From a checkpoint of a small transformer trained on Wikipedia.
Size: width 256, 8 heads of 32, vocabulary 8192.
MLP neurons of a small language model. Each row is named by its layer, matrix (gate and up: input weights; down: output weights) and neuron, and shows model dimensions 48-143. Each number is 50 + 10 x the weight over its row's rms, rounded and kept within 0 to 99. A neuron's up and down rows have the sign that makes its largest values positive.
Before each neuron's rows, "fires after" lists the tokens most often just before its 100 highest values on Wikipedia text that the model never trained on; "fires in" lists the words (lower case) most often at its 100 highest values on Wikipedia text that the model never trained on. A number after a token or word is its count.

fires after: " |" 29, " (" 15, " the" 10, "=" 6, ";" 6, " •" 5
fires in: "1" 37, "2" 10, "total" 8, "area" 5, "m" 4
L2.gate631:51 66 55 34 40 39 75 54 68 61 59 68 61 61 43 53 36 30 69 44 41 61 73 62 46 61 44 58 47 52 56 50 44 58 61 51 46 41 36 37 54 53 33 46 55 47 60 43 40 61 59 60 34 56 57 54 55 40 53 39 38 50 55 40 43 41 48 56 68 41 58 56 55 63 52 57 56 43 26 53 64 56 62 64 50 38 48 50 57 59 39 30 40 53 52 61
L2.up631:44 41 27 21 62 61 46 56 50 51 49 51 50 56 36 58 41 58 46 58 50 46 63 50 45 62 53 57 55 51 48 53 55 57 68 52 52 28 47 38 50 66 56 36 42 41 32 33 51 46 66 73 38 56 48 65 39 50 49 40 44 44 52 57 51 42 45 38 34 68 41 75 43 42 47 47 42 48 39 44 44 51 35 51 42 51 51 61 63 66 42 58 51 18 45 57
L2.down631:48 52 33 43 58 52 31 47 48 47 64 54 50 48 71 48 42 36 56 54 55 50 47 51 50 61 51 45 70 52 46 48 43 55 52 44 53 48 52 58 48 48 41 52 45 53 45 53 37 43 55 51 43 28 61 42 44 63 43 66 56 57 51 60 52 40 33 57 66 35 46 71 58 48 43 69 59 48 30 49 41 35 62 58 45 50 58 46 56 59 47 52 68 52 66 63

fires after: "," 59, "." 5
fires in: "000" 49, "were" 10, "many" 10, "million" 7, "500" 4
L5.gate142:43 42 35 57 57 66 56 68 40 64 70 51 46 46 57 62 50 49 44 58 72 68 55 55 46 41 53 46 59 41 40 49 59 42 29 53 51 57 49 25 58 28 44 76 40 37 42 39 29 61 53 50 49 47 53 45 49 32 48 54 46 52 44 49 58 53 55 38 37 79 47 40 53 60 36 47 56 41 56 57 46 40 53 46 63 37 49 49 32 40 33 42 56 68 51 49
L5.up142:47 38 41 48 51 45 53 41 50 31 32 44 36 54 55 38 60 53 33 63 43 28 60 43 43 48 33 64 65 65 41 36 36 68 35 51 30 39 61 48 46 61 57 42 60 48 47 54 47 56 37 63 62 38 32 45 51 44 41 64 51 39 68 33 39 38 47 41 41 43 54 44 58 53 53 59 52 40 46 44 40 46 60 31 40 64 58 55 45 46 42 36 48 43 43 52
L5.down142:53 38 55 45 63 32 56 58 62 60 56 57 46 43 50 54 46 49 59 36 74 46 48 40 49 45 58 42 41 51 55 61 34 59 51 82 38 50 59 52 45 33 72 53 46 41 57 53 55 40 50 66 40 51 52 58 43 47 54 45 57 46 57 38 48 42 55 59 60 42 54 53 49 50 41 41 66 49 56 51 58 46 52 34 54 46 63 65 48 70 69 51 62 42 52 40

fires after: "," 31, " and" 12, "." 11, " on" 7
fires in: "as" 45, "most" 7, "22" 7, "because" 5, "than" 4
L5.gate286:62 62 51 45 63 54 42 53 33 41 65 60 46 44 57 35 69 55 56 43 56 55 33 58 44 35 44 30 57 65 42 44 49 56 43 55 48 79 45 42 65 34 53 47 47 49 55 52 51 53 53 42 53 33 36 51 71 55 56 65 57 26 42 38 59 51 43 59 57 41 52 40 36 57 63 60 55 39 53 51 46 54 54 45 61 50 49 47 69 59 42 43 51 64 31 66
L5.up286:66 60 50 53 56 48 30 62 33 35 57 50 38 43 58 48 61 39 58 34 64 59 45 69 45 64 69 59 42 53 69 52 43 46 74 37 47 58 42 44 44 31 53 38 49 45 51 51 49 56 34 49 59 53 40 34 57 51 67 61 52 50 24 40 41 66 49 28 69 56 53 42 36 58 55 49 28 57 42 52 39 37 56 53 45 54 52 45 61 67 42 51 38 48 62 58
L5.down286:44 51 57 50 64 51 61 54 47 56 51 46 50 43 70 49 63 32 64 55 48 37 48 74 58 46 34 66 63 48 35 50 59 28 56 47 57 51 48 48 48 43 47 50 58 53 54 47 56 42 35 50 59 51 47 62 43 53 55 39 40 41 61 58 59 47 45 60 53 52 57 55 62 50 48 61 46 50 44 43 53 32 60 71 29 60 68 61 55 25 37 41 35 51 54 52

fires after: "." 61, "," 17, " but" 6
fires in: "it" 54, "this" 40, "what" 4
L2.gate679:40 63 62 33 47 46 44 41 48 39 45 38 53 48 30 19 56 52 58 52 52 45 60 68 52 46 31 58 59 58 48 49 52 61 62 52 42 47 55 49 47 71 69 53 80 44 52 61 38 48 31 57 49 48 61 52 30 60 33 46 49 32 43 46 54 53 33 59 63 64 60 52 47 46 43 43 50 48 39 58 61 69 34 24 45 43 31 46 42 33 37 55 54 47 48 48
L2.up679:64 57 68 55 33 46 62 44 45 36 44 40 36 60 45 56 48 46 59 22 48 47 46 79 56 49 57 54 55 53 46 56 69 35 57 52 72 59 63 43 60 57 43 42 45 38 56 64 53 51 69 40 42 46 65 55 57 38 44 50 51 34 47 48 52 52 47 45 71 36 40 46 46 34 54 66 51 49 66 45 44 62 60 51 64 53 40 47 68 52 42 50 53 42 35 52
L2.down679:55 56 61 50 58 39 26 42 38 43 41 52 54 58 55 43 66 56 50 39 43 48 47 54 46 33 28 51 55 43 55 55 39 48 57 65 51 38 59 36 41 48 36 51 51 21 51 53 46 57 59 38 69 55 48 51 53 54 37 41 58 45 61 53 47 52 43 73 46 62 49 48 51 39 42 50 37 59 49 58 38 42 46 31 61 59 45 60 48 58 28 53 41 43 57 37

fires after: "." 22, "," 20, " that" 7, " as" 7, ";" 5, " and" 5
fires in: "they" 80, "could" 4
L2.gate412:37 47 50 38 57 56 49 53 46 39 39 32 50 52 65 56 53 57 49 61 76 57 65 58 47 50 52 47 56 48 62 44 72 73 35 28 49 41 36 65 60 56 30 57 53 55 63 50 27 56 53 41 45 41 68 57 55 49 57 59 63 45 49 65 28 38 52 51 40 53 51 51 61 45 55 40 28 39 75 55 71 65 51 41 65 38 43 45 55 49 42 60 54 42 48 44
L2.up412:73 46 52 58 62 52 55 40 44 62 50 55 54 48 53 46 40 61 46 58 46 57 66 57 55 61 29 62 65 57 65 49 59 49 51 55 51 40 60 37 44 61 43 69 44 54 46 63 50 49 65 53 48 51 37 48 61 50 53 50 64 44 43 46 52 51 64 39 57 61 52 38 46 52 55 53 64 40 29 64 57 48 39 39 59 33 60 33 45 32 58 60 32 39 61 40
L2.down412:53 51 62 61 71 51 50 75 33 40 64 39 37 47 48 52 31 46 62 58 29 57 37 48 51 64 59 34 47 69 47 48 39 51 51 54 58 67 58 58 56 47 47 53 40 58 46 36 45 62 56 53 30 43 43 55 30 56 32 62 69 37 60 38 41 43 49 52 60 45 63 72 50 43 36 38 36 61 51 46 62 45 48 50 40 47 46 52 49 51 55 73 44 36 44 38

fires after: " the" 28, "," 18, " a" 17, " of" 5, " and" 4
fires in: "a" 17, "japanese" 16, "chinese" 10, "large" 4, "small" 4, "the" 4
L7.gate337:53 58 62 52 48 57 58 54 48 56 52 53 48 56 37 35 49 45 60 52 39 36 45 54 47 44 52 69 41 45 42 61 40 59 48 21 33 56 63 48 55 47 51 25 44 44 41 51 46 24 49 74 70 53 46 54 58 58 41 40 67 55 57 44 64 49 53 46 51 69 55 65 65 47 46 41 53 75 51 54 37 37 49 54 51 63 40 51 57 59 46 50 67 65 50 60
L7.up337:30 55 56 46 47 47 46 50 42 46 57 73 61 60 30 50 29 50 45 62 42 45 39 58 70 40 50 33 64 66 31 61 69 49 65 51 51 41 56 47 42 43 46 33 30 48 45 55 34 47 54 50 34 40 48 49 51 55 58 54 59 48 58 40 62 53 58 41 36 28 55 71 53 49 65 67 36 45 53 31 39 58 34 37 56 61 53 47 56 44 58 59 41 39 30 52
L7.down337:50 41 41 48 50 42 63 40 63 58 50 64 68 64 33 54 61 53 59 35 34 42 48 47 41 57 58 44 50 59 65 58 61 34 55 52 50 71 39 37 58 43 49 51 39 56 50 53 26 48 44 44 40 40 53 58 38 44 46 43 54 49 37 45 59 71 56 52 40 35 49 36 51 52 61 64 61 39 50 53 49 50 53 56 60 57 53 40 44 46 44 51 45 33 39 42

fires after: "," 60
fires in: "which" 90
L2.gate259:45 54 67 53 41 46 52 43 63 47 45 44 40 50 52 49 43 50 40 59 47 49 71 65 47 55 49 52 57 42 53 51 61 47 62 55 45 32 44 33 47 60 47 54 42 54 53 69 39 47 42 73 44 50 30 48 24 48 53 56 71 48 42 36 49 39 50 55 62 61 45 48 55 44 59 53 45 71 66 59 57 32 63 41 39 51 46 57 51 67 28 60 54 53 51 55
L2.up259:52 50 55 47 56 56 43 53 55 44 61 46 69 57 57 39 67 47 45 61 44 43 46 35 40 36 43 45 41 47 57 46 50 60 37 57 44 48 50 45 56 53 57 35 45 60 61 45 59 57 38 48 67 52 56 30 49 56 62 65 46 48 46 67 51 55 47 57 46 45 48 36 45 68 57 46 56 55 50 42 65 58 60 39 35 51 40 65 32 46 68 54 54 46 32 55
L2.down259:36 38 38 36 54 33 54 47 41 66 53 54 40 52 50 45 39 49 42 71 39 32 47 35 54 31 51 43 48 70 50 43 32 39 41 54 37 56 46 36 61 45 35 56 60 46 46 47 41 53 45 46 47 35 44 37 47 43 58 39 50 50 64 51 56 40 70 56 43 61 48 55 53 51 45 32 55 43 40 62 52 52 41 48 57 54 21 55 40 63 48 65 70 52 46 48

fires after: "," 38, " an" 8, " a" 7, "\n\n" 6, " by" 4
fires in: "japanese" 21, "american" 19, "russian" 7, "chinese" 4, "british" 4
L5.gate680:45 44 63 52 41 67 42 60 49 38 60 64 41 44 61 43 51 45 74 64 48 67 45 47 38 65 34 46 65 35 46 42 52 38 69 42 45 41 43 51 56 47 45 80 55 45 41 54 40 43 39 67 59 59 53 53 43 52 55 50 37 57 38 37 48 70 43 40 50 50 48 66 65 56 55 54 42 50 25 58 42 46 48 49 35 45 52 56 48 60 52 36 48 71 59 46
L5.up680:53 62 52 68 55 67 42 51 33 41 49 28 54 39 47 40 62 45 65 66 57 52 35 38 45 44 42 54 50 51 57 63 56 41 63 48 62 46 61 60 38 55 65 49 68 47 47 49 40 49 42 59 62 37 51 40 25 49 62 37 65 58 54 49 49 64 38 48 55 49 51 45 54 42 67 27 46 43 42 46 44 44 47 56 33 55 68 49 45 47 58 50 47 43 47 50
L5.down680:38 54 47 60 50 51 59 46 38 45 58 46 67 34 55 51 37 56 63 50 55 57 39 43 55 53 50 45 37 53 56 66 60 51 56 62 44 60 49 57 70 59 26 70 49 33 48 51 23 48 48 45 34 33 45 57 46 55 46 44 44 53 70 41 54 42 48 33 45 57 49 47 63 52 54 67 46 56 57 60 40 43 38 56 34 31 47 22 54 51 39 52 43 46 57 56

fires after: "." 32, "\n\n" 25, "\n" 17
fires in: "during" 34, "on" 33, "following" 16, "in" 8
L2.gate142:41 67 57 43 47 31 36 40 40 39 65 62 41 37 53 61 52 62 45 53 51 58 58 40 35 53 54 57 27 65 46 37 43 41 51 55 51 58 39 49 45 45 48 36 73 59 54 55 53 59 63 32 62 53 55 38 77 38 45 67 45 67 54 56 43 50 54 61 55 34 58 37 46 58 55 64 61 44 46 48 56 39 56 58 41 45 60 66 43 49 55 47 49 60 64 57
L2.up142:49 61 53 29 54 48 53 41 58 53 40 42 48 39 42 73 46 51 50 45 33 32 52 38 40 60 46 60 46 53 59 43 43 47 43 40 36 31 58 47 48 55 64 39 58 49 68 49 54 48 48 29 54 39 44 47 64 44 67 24 68 57 53 42 51 53 37 54 49 69 43 41 67 45 55 50 66 54 48 53 64 56 52 41 49 58 68 72 60 51 52 45 61 51 58 41
L2.down142:46 45 41 58 31 50 34 51 52 37 51 57 46 62 71 47 58 46 39 54 32 64 45 34 63 49 49 58 54 56 45 54 59 51 53 50 61 34 61 72 40 41 56 49 41 39 62 50 46 34 64 54 61 37 49 50 67 47 38 37 69 51 51 59 55 45 61 64 61 41 43 45 28 27 55 42 58 44 50 51 47 73 52 50 56 60 53 53 38 60 45 41 54 64 46 39

fires after: " in" 34, " of" 11, " for" 9, " on" 6, " with" 5, " over" 4
fires in: "four" 14, "two" 12, "several" 10, "many" 10, "three" 9, "five" 7
L2.gate129:47 42 43 52 49 45 65 38 38 64 45 52 40 27 42 44 57 41 52 67 57 54 55 32 57 36 55 37 59 39 21 61 41 59 53 59 51 57 63 35 58 60 53 66 49 40 48 57 48 48 51 41 41 46 41 64 49 38 50 65 51 51 41 49 68 42 52 60 46 41 50 62 47 51 60 52 34 43 61 58 55 57 59 37 70 35 60 45 53 57 57 57 50 71 45 44
L2.up129:45 55 28 49 61 43 47 37 58 50 32 50 47 30 49 52 40 51 64 52 57 52 49 27 38 53 50 42 47 51 37 50 40 31 36 36 47 33 50 63 52 48 60 69 46 60 51 52 61 45 48 38 34 53 44 56 52 56 67 50 38 42 37 59 39 56 65 48 55 55 42 70 27 63 52 41 44 47 58 59 54 48 49 51 64 34 53 49 56 40 49 35 60 48 35 53
L2.down129:51 49 41 61 59 36 47 50 52 58 56 40 49 46 56 48 59 73 49 56 57 57 60 31 39 28 46 53 58 57 36 53 41 47 41 51 64 62 36 51 66 53 44 52 49 42 61 47 48 37 45 57 59 52 42 41 43 48 60 36 58 63 47 62 49 54 66 74 37 41 47 42 27 46 43 41 53 54 48 34 44 51 62 65 55 63 46 37 55 40 42 43 57 54 41 55